MLP neurons of a small language model. Each row is named by its layer, matrix (gate and up: input weights; down: output weights) and neuron, and shows model dimensions 16-143. Each number is 500 + 25 x the weight over its row's rms, rounded and kept within 0 to 999. Numbers have three digits each. A neuron's up and down rows have the sign that makes its largest values positive.
After each neuron's rows, "fires after" lists the tokens most often just before its 100 highest values on Wikipedia text that the model never trained on.

L5.gate38:524510489447511412532462495531532464489489452491471490511514483517489458484516498479525495490497465513468494525528479466476514480530508499524539531517508476529499505474540485525553515516532470461516490541501475540483469511462509487497510469525451503493524480515501497518490556527486495446491485473478466504547502471498481500490502522525488501461475528496504473474516509478473512510505
L5.up38:493496538471475523486506506531480511518463516506511530502490493509496481523509485534486528485533485474513482506505495500518478496492488510472466507519540480476556461525511518498465492533458530482505482525529501489494494469499533517540501497487498501468466516480541487519489554499543478506508479516496577492525470534494502473495488524491504501476554481495529492508506508536471524492442
L5.down38:481526505470524490500506537507517531523501448501487519482514514469515478475452498502496524492523463505506515494489453486532505470460533453473548483475521520547527522519471526502516481529512490454512471534494506545516494458520490473515542497523474490508501521480482480488474514460509477470469502513506506496507519522498464500506508510506498523503559492501470505504462489494520495491510
fires after: " f", " F", "f", "iv"

L5.gate247:444514493498511480489487508532504479510485477526513499517472491520499508490528488439528515497469471525474464501449487506529533484499490506473564537501532566470513527487495513524493517512506506522467521435513541512521517482463475454493503519510491484470466514499498516511484477493466490550507472501480528514461542495480500515516481457533477497484519518489455461514515507550501509469503
L5.up247:474536513480520517488442462503483462496477476524480509495515518500510510535504470468503486507524452483489520498483504514509533502491539506484528506532523476529501460493487452511456502493512473495479505492568475489503520510507444523519498528525562511526511525523493505518501495509520500486532505515486482504514444538537520522506471507492518496422497485499544529525480438503462516500480
L5.down247:464497488481486486530464506512523503490520472502507507525433493460478484475509522475478526482487518503462494525480507477468514450472523515493500488455499447481543497486491518494444502480499541481411495477571472490518503488500507488510473495538498466513489484490517529476506503519516540464536520516520485505491507518527471498462475515540484495499454473494447499518535468507503513518496
fires after: " ro", "o", "le", " e", " bu"

L5.gate102:543506476466484493530492516498543515471478523483516434522541518467533530459529518482500481526523519492495517511473491537491466490530531481524498502498496502498515460481502517508517489509513475513520536527548478501495474521445540513474508508542529527514499515474507473492486515548523526489500490491464551501518494517469451532496434502502519478498517491487479544478501521509447508466496
L5.up102:497479557483494528520458479457516529499470514513506447528509507476530469502491495457540530457462469490487521498503479521505481516477503468528515516528475531507496474481495504510501503505518505513485528505519479455481496494493542498470495543488505512481493512511464530507482557472510514570483508520552501429471518454522518493486498463484487479543531506501520441505498527493521504463527
L5.down102:493469514529521531482530529513486525492487454506513491525508500501472497542508505494459471507525492497516509466470500487480521487479521506536508523530549511489501522487508496495521521499553515480436521556438515483516496506534501499517507453497507539451516493486490499467499477529493537503530476501497470535487458504519488477520481502489495499466522535489522495514499482461497518517458
fires after: " w", " y", " g", "e", "a", " h"

L7.gate327:477492465538507545485501497514496445516492469458541532461473497509466444503521517484461492509475495462513493518489499488487477488541513483480574508518535493521525547473472436534500480488533475501537442490494515542509502506504502501497484474493497510480526509518496523500498492489483517502506480509475483517502544471518448466472508473502522444451526525501498520529494503478485521503516
L7.up327:474493537509488469486507531543496490521517504520471556476498523476445459520503568478474489515494550506527559500496510481482515467523556477494510513503503509505497516488482448481482458509495474462446467507448537529499518527502477522493509511526470534464503502512516564479495492495498521490529501490536448475517466467486513502508491492516528503466521457505491478509468534523500480484454
L7.down327:524462492515492475488455523514536521487527536537527530488447503458529487517447516490506532497520521522505503516507442492507560501461501531498471517560509544522538510513494504528519461541528468519496520475485534477476481502508475515449511487458458454510521518506499518444509498464507471486519527486484515495524516514484528460527488518471519500489494477499445509466497503457542537482488
fires after: "or", " m", " A", "er", " qu", " M"

L3.gate296:538508492507502462535464480513474512502446472531518487511471508514509495521475554496481468509499420489462488479464464490454468486514489513472498526532507512518570478492507519498502514495463489506521442471531497519511543512478463474483482526502493502545475483517498469488489490535505457483531515446480458514498497449481513491508466476516540503528517520529495487528508509494499501462513
L3.up296:505480509519503481512515498497500539527465453478490502527454543529522494494487556488456492490493490490527504490469486460504479488482505536468530551493485499474522468491521475481523509490477454487537467484502531528485536500523492503500477529452495480520481528495524494513495518502491489453536521457485450489513459505469465486556543487512517475519499502511416506544513508502527490494523
L3.down296:493528473498497484521479531506531508496531473497489495488501491509514501505518468466506498452519482491511496495491457486510486502484529520506479503508498514489523526483555490488510469467497517496511491508509484527499478500558546480472487499487489479483481483512513509508478509486527495472485502482546504520523521505511449527523478520501512519506509491490482515479492510486499475522510
fires after: " p", " f", "|---|---|---|---", " n", "P", " P"

L3.gate329:522474488508509463477533504533516483490443432537523451540520477492500514509489492463530504531480483483481500516485522556447486491501552503486526457520491511506483484469477537518520518479469515498506483520510457533534552488492517481527519494521493447497461460465490528465484465503504496500503507531503495533474486514519488498541462489511482499492504464482478532487519464534472514451446
L3.up329:500507462459519541502500506505491522518491487495486490523470495469517494499508516470515508489475524483516483516496480513460502504457513479534515520499502503514464493492481482535514484521519507491462526517499498525503477516477529492457531488479556460518482493537552511463477573488484526518470533549452521496514480454488508522508487496486487479539544491417459482496530488510451478498539
L3.down329:472449511481509479481444516502475538505513516509523449507470521499474509488503463476517455521522508504510528462479499496486523462475527500510504513506488525547505481512542496476462476509495493481518487498500534453484486493494495493498478444513521505533470510477518457507503518506484481460527514484507445547458515522492520545533491518488480521522486535482526505547503511493477554511531
fires after: " s", " c", " L", " l", "iv", "im"

L5.gate131:518513502537523501502481525495490497484508464572519482521486496506464480517527469519487527541502495460437516480484499498499501523508509515478567508492528462480489480515517524527533496468500507472518492539517536487496495493504492456549528523540496492545494476498503523488514503494467522501485511539416502525525493539488468494542533519492548525497487496527477521500506470496531471510528
L5.up131:506490477493535485467467539539456503507485483530491521492478475538498448503540499524524471505480498450493520478510508518525460505533494465482485529515484519490483524523501493531509507506520490502484509499456434531484519525484458511520524480567525474481485540472445508518515513496468538495488505511478488541514456439529464472504480512466544498474475508537504490485506499491476494506515
L5.down131:514507453507510478524490521524509485482467496472496487482503480504512493510531492490523476452515531518481514460497500474489515506471555520498500500498491496486509500510510518508508432490518467483529490516514515443488521510513472504520496533473520514505475492505585496483537471525481492538522532494504527488499496490477455524502462460524471495530490500513542476492496517534513538525513
fires after: " C", " c", "im", "oc", "c"

L3.gate279:524467546539483498520517483484500487505446516479524467498510500567527492481528494490480510524516536496526473506514543529514495512471507528470519496540441510514490486442504497507476524494488476501519485515514472523472514504526461489519487500533510478506516460526482486510537457503528512479490469513483498495543490471496452514483498450486513484480499505501468555517483540502480492497494
L3.up279:474510510501515524478456494498456494487490498509546487565545499506532538509555542517520467464476537496494508473494529493510503517479524502534497513462495492496502521497489486500501514515478486519508471482474479486515488499499515517510505524470531477519500476479536510510541453495538520522546502474563472512470483511527478556547522453547491457506524494544474485504499493459512463481553
L3.down279:564506490458485475455486509480486511539497477496505550497481469519532447512505482530500482481442467547514507514496492513489472506467482496525508457519501439515509505469486486487520514455505506508477482550493510508510485487521470503504486508505507512503517501555447497504506492460529492491496495522512512457524519493520485490494474473486487477526482475492467510500552509460515464453544
fires after: "or", "ur", "ar", "om", "er"

L3.gate61:465482491459523524502497520511548504490520460564489480470471491504517500478547541489541508510515509495514499492506499487480519505498500483474523520494498490484503499497466530469533502522526532489525458468500515488511487538506498489453534503488511469486465507467547523476503484521464482491507511519519497561420474499475464498482481449514560456477516484501541550521481496497498500516520
L3.up61:522497479457507522474504517518529531516495480525458497459499495478485491507453536515474478513493482497526512508483517523480521519507502458521580503529523500470482502513480527481525487498453455533502511492479485492462500497560549506504509493479551488549516465477465537445506494464499514537520535507508524509508498560478504500514503493491523479489562478518458471494535494510468507496463
L3.down61:513511500467482484498461467510492540489479515514504502536473520512477495520485472481493518463494488513457486526493498419490508512477504476521507483490542553508516480517543530505488543538518505482504515492526512539503487521494460508498473478508494462562511527510522524463496491445530522501484497489568520466492485535497506482470506484490523540513461503486496523515501501498511456536510
fires after: " A", " m", "A", "ak", " U", "on"

L3.gate20:472508496500503493503513467521547485502471498462551490462521518515526514527529543441479501519480514561498506483478511545463500469474517488507487506555493488454517522518473513536537487464483505473541512459547502545454557537495519493469444503499495470510476502486511505491479509492505551496499485484477486463492467490521470494485490435501552493521515491503468501507501479484514492499487
L3.up20:481478470524490516536544493453485513550528523469514514538495551462504523527514516484506473500458478483496505479480504516467507501497519509508486494514520537499497517505475511496498489543486488507545479447467540490510459461469510506533490546527465517493499534499524495484535489499496475471476519488503511509491529476515519480494482433531479476521479528501479468495527471494488542524527
L3.down20:462512450530549536472507520490438532468476550471507513485516514484500474451467511470498484529485503489512489462518475538468503488485466522501525479478518509451484529485518530531492521501511466495491470506516494504485493521503454556498487492544499488448512511498508516475515479465525472538465483501508474492506525512507499489496534483485481481503509498522459501489534500461462446518456
fires after: "ill", "on", "ar", "ous", "an", "er"

L3.gate195:532503536520489487487471510518537458507450461546493512518468514493507490503500484508487508531483488531500504532510470539527518495507496485493499489516424496512493532481507471563505506478491497484520518495485438507518506490500491501522520468549516456466486478500508493492526483510460506497465476508486511515540474526438487525496495509495464489466490496502464457493498464489450507486457
L3.up195:519484522472456510487486467460484505493532510493480529492507511508480529478459441518540504510563488522503501511513467477517456481427516462455537466476458503537520485499490481502523494490520505511492484478502494494498495511528533480472473507472505493495493536527553471507564554504528487479524495492448498494543510515490501541508496540484498531479530519483483526527534505490468517510518
L3.down195:482494510506539516526514521484493529486505518447469459506509502502482482456528505504507482496548507503503496484503517457534483504507480486496498488510490484553517499468540489511484501498545510543495497489508541499466471483508536485505476513519492476469504441517507504467503568487483450517476505461490533525502474507529532506462488538468440552494527492479476524516536535527511511495498
fires after: "p", " t", " T", "ec", " c"

L3.gate187:489479466499526501466496486558522472436486479560539497468508544515460460542513486513505530513507513498523478512507527486475482488501480528475500506524503520519465483517490537509534480508447480496461481562536484507487532507501536478492540468473513523472486540481499506486534483497496484487446475488499482487502513496485515510499514467474554488502535479519473473534498489487477509494512
L3.up187:492481534497519484446493509524507466485500495509492506547542499506524494510504518506457479484507494476524504490500500504480483494485563468536525462533512519518539523505496470491558483504510530471470538482546461528472566467545504470480477454503502466509489458531495538495467519506465487508514486479459490488502518493509480498504479483459504510538501496465495497456463532520534515511530
L3.down187:509531536561515504505516477492501465499439532499492510492476475489508530442485511516478523486484524519487502518510508490485486504513505493507497477485504530529462510462515502494471481514488503524486500488493486462516519527486520458464526538445444528482481493499510492534525485436496506521523521507510510506484482510517512467494486501515483500547492509475532492495540485440482504515490
fires after: "p", " cons", "im", "as", " S", "om"

L3.gate102:489511467524547479452544483514523515467519478496544497492526466494458465509506518491507503519519532531500472478532476513507496545493496500512488452532494500505486537514474500527506495505522478535515468510450499469467491502503523475512480485508517440524475468501550495454528472546479499553466452486515507471522457464506500439496504502524496491490517514506567459496553480479494482452474
L3.up102:482488447515483493471459533502479449527502515537535464522540482540467460494510491507472425526511494480531510482504450440564523481461505486488476490501533537517519510521501510555533545508479491503500509510528490471538498497504487526485498461540481517489461492502481489469507501521517462482497455525479522539514474501517510488499528508507486529513490535502524461531476511481535522504474
L3.down102:484481497495496508492504527537503514485524518444529491442464453489473547480522494508501473504558468464473484508509493530499460499507501563496514440510511492483495501493509521508485484517537494553440493516480486455485503548508527475538546504509463509447499499504481516518501526500479452506501478569488505495519500466503475520449507532494505505515486467521487497513500496474488461531481
fires after: " M", "ap", "p", "im", " m", "ip"

L3.gate122:531507478506445525453506514509526445513462487507471540460507501491489478507522531463469489508544520531517527489483534476513542525523524487515497512460511490499522533505501468501467509467487501483528508465498488507505547503488508438461485499531550520490494505488527479487509522546528511499470534480483503475501500452473497483454477484499536474482500554543495511494505491529491503456475
L3.up122:489482466512485482498460502516559455463512471509485510491504491505519475554469510490513506522500539516507531478547550523504471531497487495490488496507478462514534478481520498496465479509530487485516539509549453508545507488510509497522508505476496504471499559486508471509502500526498523503476476532478477514514513482500531523542451498498507516483486484453495519500551498542527483487456
L3.down122:481481500514499481512503499507502539470529477508499489519494504500467514503541495511471524510509530502494487524471464444464509495472474464492483467539489500480484485515496507523519470515525503531505514445510468499492481492500465449476498517532467528465516515520526475494465493467497437481485479568503433515499499507513509447504479493526518516495511537458505514470496472481478464479523
fires after: " k", " m", " Te", " te", " ad", "ens"

L5.gate202:517491537515465469500470489516526519492461526449513512464454534469476496450489484499494462505467493476522476528465477461472539531508521552502505478477492474491520473506488513522500453464486515487473424515498462498525491501545523512505534472506501514532471502449571531503502474522457473462481504506508517506484502526537519506565490472529482469480490500531529493510495453517510514479492
L5.up202:496507470521500519496497496548508488486471482471530519495457488481482490537535488487488533528455496527522489573506491498535483531519496544520490506479532478489549514530484491528512480466502542499480528531480503515535488479464505471520504486470466486462514437510535514457493503477517514490464536535486455525471466546488475508509489533520492500536511462521503480488515496484490511502518
L5.down202:499457539533490519512498486514534460513482462504537448492452502516531500480484492536467482507440522510534494538536509464484498523490475533452478529511496493477521461525513536527516459486510482474522459458505474515498517496457466497483484487527466501528538498523530538471531464508492479489480549511517511522465511516484491538510490540519444517516500463529530492481482498502507482571535
fires after: "p", "ord", "ign", "d", " B", " sp"

L3.gate151:517549508488529509474491470522470504502476497501494512522455480508495503522546499500473525538455450502442477507481516523476497502487482526479481488500474483483520470553438510512530459490462504517491486515508442493530545512487492493508541538510504485511536491495496501520477460539496523484502451475481491527493498525515494501572512509543513469484466543507511466471494464502505511479528
L3.up151:518509503483473514499509468521507491528513516513514499493513526543496481557511516550525519507496517511508490525533491555501497532523511527513495538521447510502496559532512491500515477522513500499489553501480525496529451523498452481484451489496467492493501499514494498473498535487473484528505512496482465526491445497521540516512505492509502508454522567522501464487514476500525499518523
L3.down151:456498506488493525514486492510529487496476479503491550465509492544479494500445464542500461495477501464496499492537506444459481527491493432534479501515530485521522502542477507478523502477510492519490456529498510486487522504496477502548477514459490499524493518476499504452457523459471511511464521475486519530548510487509505492506484479494493516473494484536503496517484483513464519505489
fires after: "ord", "p", " comp", "v", "b", "ar"

L3.gate257:509487505566521511499484484511446466490464489514521480489501553534508512502486461485467510511492467498539467518490526533511461473516535525512525460490508493518514493520509477526504500459446517466520519500528479481497563514477508451512508493523472494465483544467538521467473453491492530491482476487485507526510482524490490529511495509531507438529484520485489519502489520543487497466536
L3.up257:571499542538523544517475511494471527538491520506471497465482544487490547515503516499493538526523524505536542506533544445492486476522509523493521497493494505490504480502506504506485487467516489507507528554487482504502513467546501512475472492493472473499510512507486489465456504486470538469452512515525535514484489500521531536458487534470458476493495502467504500486483521521513525507530
L3.down257:530510498477504453496502540476484503473481511460498494525517506528524476561510495445524512523512531523515507484478484490525456493519514497510469453509519495501450500485522503492504532483516546498507467513458495513474502502517512463506479518491489530523476511475477513505514483495484478528498526497505500499465492472456493517507504516451458488476470481473496520486465490495548565487502
fires after: "i", "vi", " inter", "om", "cc", " cont"

L5.gate110:501519511492506471551496506484516534439499488490536488460504514501478501459519517488504459496478485530470479553487511487473480499523507524505506505468502474537485477479531517499478487512511472499515484514489507524522522508489516471504510506482545509537503530527507454548474463534485448524500559452483545533498500516506469464539484456499501511496552498491569531517468517457498527442486
L5.up110:459549479479489533500498494496505506444499526520510505472507448481548496468502493470493509472504492558508509485507515539413494474463523467499483516512470483521445538531473529509483478520521530503454502527551483468449528521499498531445532487500497488506500457537487530463510483516476523512476508516491447499488530460509485494496507503479521516445564516516518510505462501516494495462515
L5.down110:502515508481540444501510505511495498490478527494500532461554509486516495533533470511476528509494505522468513502492523529508501492497439439489553527521490526486444483510483498490537525483490538534499531457500486466498491488508513489494535476505522485502470507459461497452553513490467529482492474528518502461492482470514552528552471520467467480468495494492450485499524514514491473516496
fires after: " W", " w", "H", "h", "e"

L7.gate364:477517467473487524513457526519480504477458490499501475509503548560513509463511545537513499478488483482467524513507479568466518489505485498479457528485491478541533467489542443521538499469508523516517490492467490504485526483497478469501484518463483488514492488496486520521508511498490529501450530533494508470499464493515472527513499510508500454555521553474468448437501522497494500514459
L7.up364:496497488455469497468461508483512484435478522505522503516493504532506490459513504496477488509520482492469476498529523544510492508535482471538505509459502502532470498485495498454506487496494468506511522456470506487491519456477520454555505524515500496528533477448551474499497477518487506520485483520476480485527487442528486524512517477515490491522491508494497477549505471460478514506487
L7.down364:489524494462485462491454516497494519527488492492507492489502498484491507504487508522511482528539483499565507528499518479530514518505483464509537445485509463502491536504484486500474499480487480545501538503539523503522485481510504505491487545525517516481500469453516502509534469486508484496508498496511544495497484490539485505486522525460471510477501536563505523533447461484463475512538
fires after: "\n", " M", " "

L5.gate290:520492493516443490541460517539472493496515513493501471485510489510548509522487532493523469471485480494481534544497462544507533513548532483499509512489517517506498536537490476541518514506518471500509465495499469512509493468470491488521502541509507529530450529478513523499471509531531502519430466466496509535494516492534486530530474436518473490450483499499534519542492464504468518433539
L5.up290:527494470535480540521507551504513496547521544484508440505544512512560445523537528493490508510494480514478494491490509523489505502514481479498493488529508504472469510526507476502526460472492507497499474510466436448504519514452475521513511503477476486518532530530477516491453465508428515494505490496524462483509456466542498514507494485501508478527474503471518500544468499485463500505506
L5.down290:500475535554536479521460551526443514504494516527506483520549534486525486493466499529520464501480463515461493485498519469473508506508527522532506499497477463534507524567506494522562481477496485518487481514474512483492474459477515527514497479526521488478557501467452518502486529472470478507477509505502502500542495508508492500532520492486472480484532494500493502469488519506523479521524
fires after: " re", " ", " r", " an", "un"

L5.gate228:473514477492493507494521479517484491485482498513490498511493499517502476507491523502505484516442521506516495482470504543462542476461534486499534493514491427496514521526486481531504491472453472510555500462544472515537484521481511504504527466531535518525507545496475484471476479524484538503517487460455501529496475473478467474480521471545510500494499499522471509530513505532481532450517
L5.up228:489462486450486516480502512478519514481500555516536491517511465504503477527537531511504449472501518487477476495511506463512466449546528509504502485515495540529501580526511511530438441504498499544494517496510494493462528488482482486451518500537515470520499462518498497475454514485527521518496511470465496530501499501486485497476500484457494489478494499496480523483479484454536479473505
L5.down228:499474518500519444475529502519525537484504476482474506543485488457487479538537489515521494505469488496490534521542484536544495491456540525508494497488514469439493498476528506511527485534506525503498472509487510492500508479541468500522512528507488486507545538459525523488494493530458537497505526531486500499443517494473531471526475482479517497501503470481472525469486465510527501529469
fires after: " m", "ill", "oc", "er", " M", " sec"

L3.gate53:514507476496475519459491519519492480508490468563541497491441520507477480459492467505537507498478496507473495511520523496456545533479487523496545505478520518437516502516492522548509499519478489498474494484521491468526497502513471459461495513512551480519502467469512501495486444529454492497460508523467521487506478485485482531517490450502554497491517499474488508506463471527487523520527
L3.up53:554506506511446477503466483484459511505493517531491480492496493501504528482506539522523502455533470507479519470522527519504497435509473543473532459487532487498505487500496524486495471484537509472494456493512503495497489491524558480517491521526493509505488500515486522488470457485527508508492536463525507531506534532477501491523495485544498497481499429486432533511538525523499502524484
L3.down53:523464484477505483541555523462485498464524442516480500493515518518494486571504507497474539472490521527499497519529482496541507496438480486484547500448470459468534541499517497521435502480507539497521489472464494508493481488494498505500518505549502485489507514517561503505526519487529470524503496498469476472500519577485538496511481497490489520505496464488546515511489471507532516520496
fires after: " (", "c", " un", " ", " c", " C"

L5.gate119:508497499499510479510475496513534470479471514536548490481479514505500483469507500520493498550443534469466504521514511507493515473539509493525547468489500467506531528435489518551511528505504447525523491487437508500423487487508497478470498489498538465482472471535501509484477500552463526501494475492522511473518535518476457505473455493475514476507510484485485540503501460465530470496464
L5.up119:510555522514494502475491488523511510507438482547486532487442491520474496520536518501501495514468536438488484473487527502516505544502528473496481551510462478491476501492510500468523491474492492494491505484487539532450498507566535531517459516529492476518486511541519528490499510444518489522464526508508542535515551490489514470471495502501505489487498487481518520457482495485484480541532
L5.down119:483507502515534477470528485525445492500515514528477509508511511508489496500506461481462481472517559506467552511525488514503518485501501510520516483485517514504539518488495489498492453511529536484493506459460460515510493505530497468487454497505541481489518487526506516489531475494465507495500530520476509461560485541496420526516513494493488504491476518526509512533511512455483470473457
fires after: " C", "c", " c", "C"

L3.gate365:472489510530465457518463485519512473474516486463526512474469468501503538483509502502460482526502454484534492521501538535469483531508522501484499490511477506475500486513514516547488510502475485495523499504506508492504559503494512463528521532512499475503512475504516556515464454512483536561489438511480471498490495510478495521496497525522534479539529526516498521486461479481484506445510
L3.up365:491479509522514474514462503492543481461548499432481565446479486519459502533486482481485499537467496485516525525547510498531509528501479462476493471521461511515492509528500457536503568477488486478531528523500506516511510502489522532492489475470483500513481479525527469490518493539435539501499466499526499529551523514479549476571473503500486530509512492502499532486517502493524508532481
L3.down365:505462503504538509507497486481536498464541504448485544509546474507505524532555518487492499531493515486491487543548468508519474516557489526511502445499500472456494505488535538490508509464500512532513496515455535499459495488498504530506466490510489513524480464516517517496528494492511511508490498543500464472520494455498532438500527517483489505514480493493474511503502514504525513523531
fires after: " rec", " cont", "cc", " ", " sc", " ex"

L5.gate226:500504504469537498498494539493536514526470485550497520492525485513479503445488485507520465511475525535525483466480518474439518515505523521517489483507513507463535511480540482516522477506468472456459492516513498515470493501500486495498479413536481482541486502511489483463497455526497512473495543525523502486534513532491470513472489483520512475511529519497492509506517450547516469467528
L5.up226:481489473487489554483483531502519474490521488504495518511470525499501523511512468463511503459531498486463501498471499463474484538495496506477505528506535517480527517538521495479507516497509493487493479479485520506507478501470491493520452505524506503508490463540515520510536522457448459444514424499539476494466498500513489545491522549509512502510534543508491529464511439473510467496524
L5.down226:494490501493500516481512488543510494492500491533452471502474498528457468432484519489511483500506515481512498523489493496515485512492471491556490489503485463482512516486538494494517513472522481507505481496506471483466517518481513519511495502464517478483511409526472529471493502487502497502534517493480489514494498455493525495477462520502494512502473488524474463547506510470482492564488
fires after: "O", "p", " L", " U", " T", "n"

L5.gate314:485536503487484492516475498551550472498516466512496486495521462460477492468467496513490468522493495515472464498528490483490572544463490495458470479471488480470510504513497481494510506489497474529469525529493462480488491487471491457522500469481547461498497458513497533510504500530500492537486496458473470507519553543445516526522499488483516485493487488510546508469456501488494549447452
L5.up314:498540496455523515533488518475508460504462450512485495511461480477467470517495504490452464485519502491505509551524469489535501517507497510522489483520508493536465521528510455487500491551515499485488475499521514503461495458485543497486479515474520512527506485492519493504544487516491507487485477468499447539513491453510497471512478477545494506465498515485521430518498465517473507527506
L5.down314:516509526506493499479474484533522496519491469422474518459449501473507514516485499521520513553499501500483484494525533518517512506516494480487501510529489513487484552545503515507531487517504518478484499517456495503527543536502502511529519479480542496492494496511512504484538523496484506486493509493511477452516468488506507498484472506497473494526484504515497487533494455526481501541464
fires after: " W", " k", "D", " g", "v", "H"

L5.gate304:501480517452493498480473503540461490539469501548513516485501502488519496498515532469495496532488499484491466496487502496460543508488497515476520522481501501479555501494483513491520551525475517471464492489499495479472546526503465494475521497510503513464522530514479483496531441493471537490516480497463496499494483533458498520513489483477523485492516462501461497526477527502493494521526
L5.up304:452465535508498535492494476540463515559502468496483490485532485518498463517500519489516495485479465475490469537504520491437495502478523497455514493525497520487490491482485469451505503535481453499507513515504499485518488446494503528456475500485518481480515494493496544494484489490545484502497514534525485506521472483543485495520426480492479517491491482592489533572467497536496506511500
L5.down304:515509484490538481492496527505523537500485532559500494529488446497508491533490498469524490469452524512475509491465513501519515526484471513475537493498470525490506478489483487496462482461501556520509532525475518520479487495481500459503573437524509510538460500503504500485459504490465492497499484541489461530474492512517480491477476523463551506522487525504495502515492540523483518509524
fires after: "or", " c", "o", "le", " "

L7.gate258:471468497457499503489462510516500493509479527480494497521477497522506468472499493497526508510507495498486477492456483507503498434501516527530477511529500461484463504487489518498487514493506541546474494497497516511491509467499511459492458515507494500510489563448495535557522481507497524490505481528464520462560476492549462526530493493466509501491534516497458495521467512516483489499491
L7.up258:505491493515455506469470515489465487545494491494491481455502496495519488428502483508505523494510484526487499441498485489483503493537485511553469502486549495520530539483451463505498488477515525499521498502528508477498504441463484448517502530523480512526506522483480456556506469520536532512509458514477509516561522482460465546516529484469490540489504520459491472504481490483546483510485
L7.down258:528500520512488505537505500527475491497481489466522488520504506513504480548486492521458435488495522505549521523510516511512531484480523538458530469532483511532513489508490517509509542481502522503499537504508473531468521544494527539484514566480478528487542475473495516459500537471452509517526532502490512491461448521546501507479466514529510467521492495503542504499524482515457485515461
fires after: "\n", "ed"

L3.gate148:485442540548505515490536483518491494502496487498497489517469441536479494544490478520527530491473518512513525511504516459503503485520491505522497503523489526508494546523500540484497504471447450495538514535509503531490519431502477456507534484505535506466467506479486500502578510511469506452529473464489522517473516476515511490524493477494504481481484486529499501493457493475468528510490
L3.up148:494521458479481526496496491496539508526510463494525489478521508503508519503509504506461531498485500514478501476516541489490491469498573518497486509481490526482507451506489511522506467521442542522476474531467477469455487521526537474487516533480501480513463576489429479518484476491501511514487503515473489574475511483489487461543492517496476474535499470514504508476433479512480520497493
L3.down148:475519559531500442491508486522462482479542518475466491486473516534461476486492497492481516506515510517471500496508512494528490426517493502507509505480490459488507491489506476490501513449526523487515511505503512490457477521509531532510503470506489520454551454513505445499505481459512508482482517496493500536511459467526506498502524508467480529531477525509449538540503482503547472488518
fires after: "iss", "is", "ec", "ers", "as", "ord"

L7.gate323:504508475491462523502463509534502540544503489515506468496454493543508500487525546501514516517480509497469466468513528515459518485495480495509527509514502485478495541441472480506503523516461504523464473507479507482493490490496480496486470454513552512538515462528553460452489484475510536491468458498464517478527544459486513520425506481493500506512535481526468486536466494520460516476517
L7.up323:519524470546446514483553545512476564537497518505511492533542534520522505489498533473512499483454520487513455424522506501481467452467495470517490469504496518483463510511521522500480514483481506484505504500480503512481503486483501525513466476535498512516534514506536519483497505531499528506524504489498482476540535516487508480476529502491503563495515526547493437463512525486513486527507
L7.down323:474525522529507485491560511509488541469530497493490508502524494504478441506492490510529514501496517535471530506491454470486507495502509522511446499527463504529520475551505494464503515470490535459543503468484499518504481462468474509520511520496453536479472494534470516517486541498498514478518485543499467497511493502572516481535513531501535514514525491444493524500555517468513491478542
fires after: "ar", " ", "in", "ic", "or", "u"

L3.gate362:464544523477495527514502473495510473492488513527488505460506507521476441506551556480491521510489531469497448492550503497475520483487506476567533496535472477514531476531500497522529476511533509489483514485546476544466534553479526463515504473519519462513492443451528478478453492529490470480512507515491529524511494515495483514508523445478517505463498496495501515498468525551444492516517
L3.up362:475496438485442509474485512485488486473461490493501477490534522517521496524471518480506434528499541533519504484450497517502498492531531480547505530491487511475509442506486476510503525494518489512539551460507454510521461496512518529500471532526509514546514531498483535519516447506516472513505515459524494499492527455478495507482476440483482516446483531469548509500499454479465445509503
L3.down362:515564514478541502488499451499515521490507487509509504521504484504516474491468503541466492493468490488518489481500497493453519512489492560497497475470547477461491514522471537483544499535462515539468533493519455501495465444509490513472505543463517479515517499496504506541504497461495528525488525490472472511539534461477488494473483483528549491507505478468465490494503517484513461504497
fires after: " m", "er", "om", "c", "im", "am"

L7.gate372:492560538508480505493483527513550468510539472486477495509476505521493469524493525500495513560469452462490495513543508512543507518542440559503502497500511495556462503510518503509517492448503496491526506520515508527512521477519501502509504505517471545483478487488531480503487552512523483489479503514506492528497521516476534501470527502527477486486479472557523506487527467534445523493522
L7.up372:481521503519460494473474509507477506511507484531492523519496475517466478500493497522519473490547518520488487471465492491543522486487486516516525480512528485489473498498534515455538517465510525483489519513477499473507485477507474516452491485494504521476508511490462449468477536536515518501454492498484527559510472461511476539494478508499473540465510464533526484528526507502451552487503
L7.down372:465414509484516507526529516492513508488491451503501479539515517505532504537476518495476508491504466458495483495505513493496503492495500498452474483531515491517497510497489483478492544489473515496509517508506493521496526501490474472496453493473504481470496490459506460522543506470486517502508522466478527508521534512484514438515470507466481484524481540495549487526484475471539507548493
fires after: " f", "f", "re", "t", " F", "ph"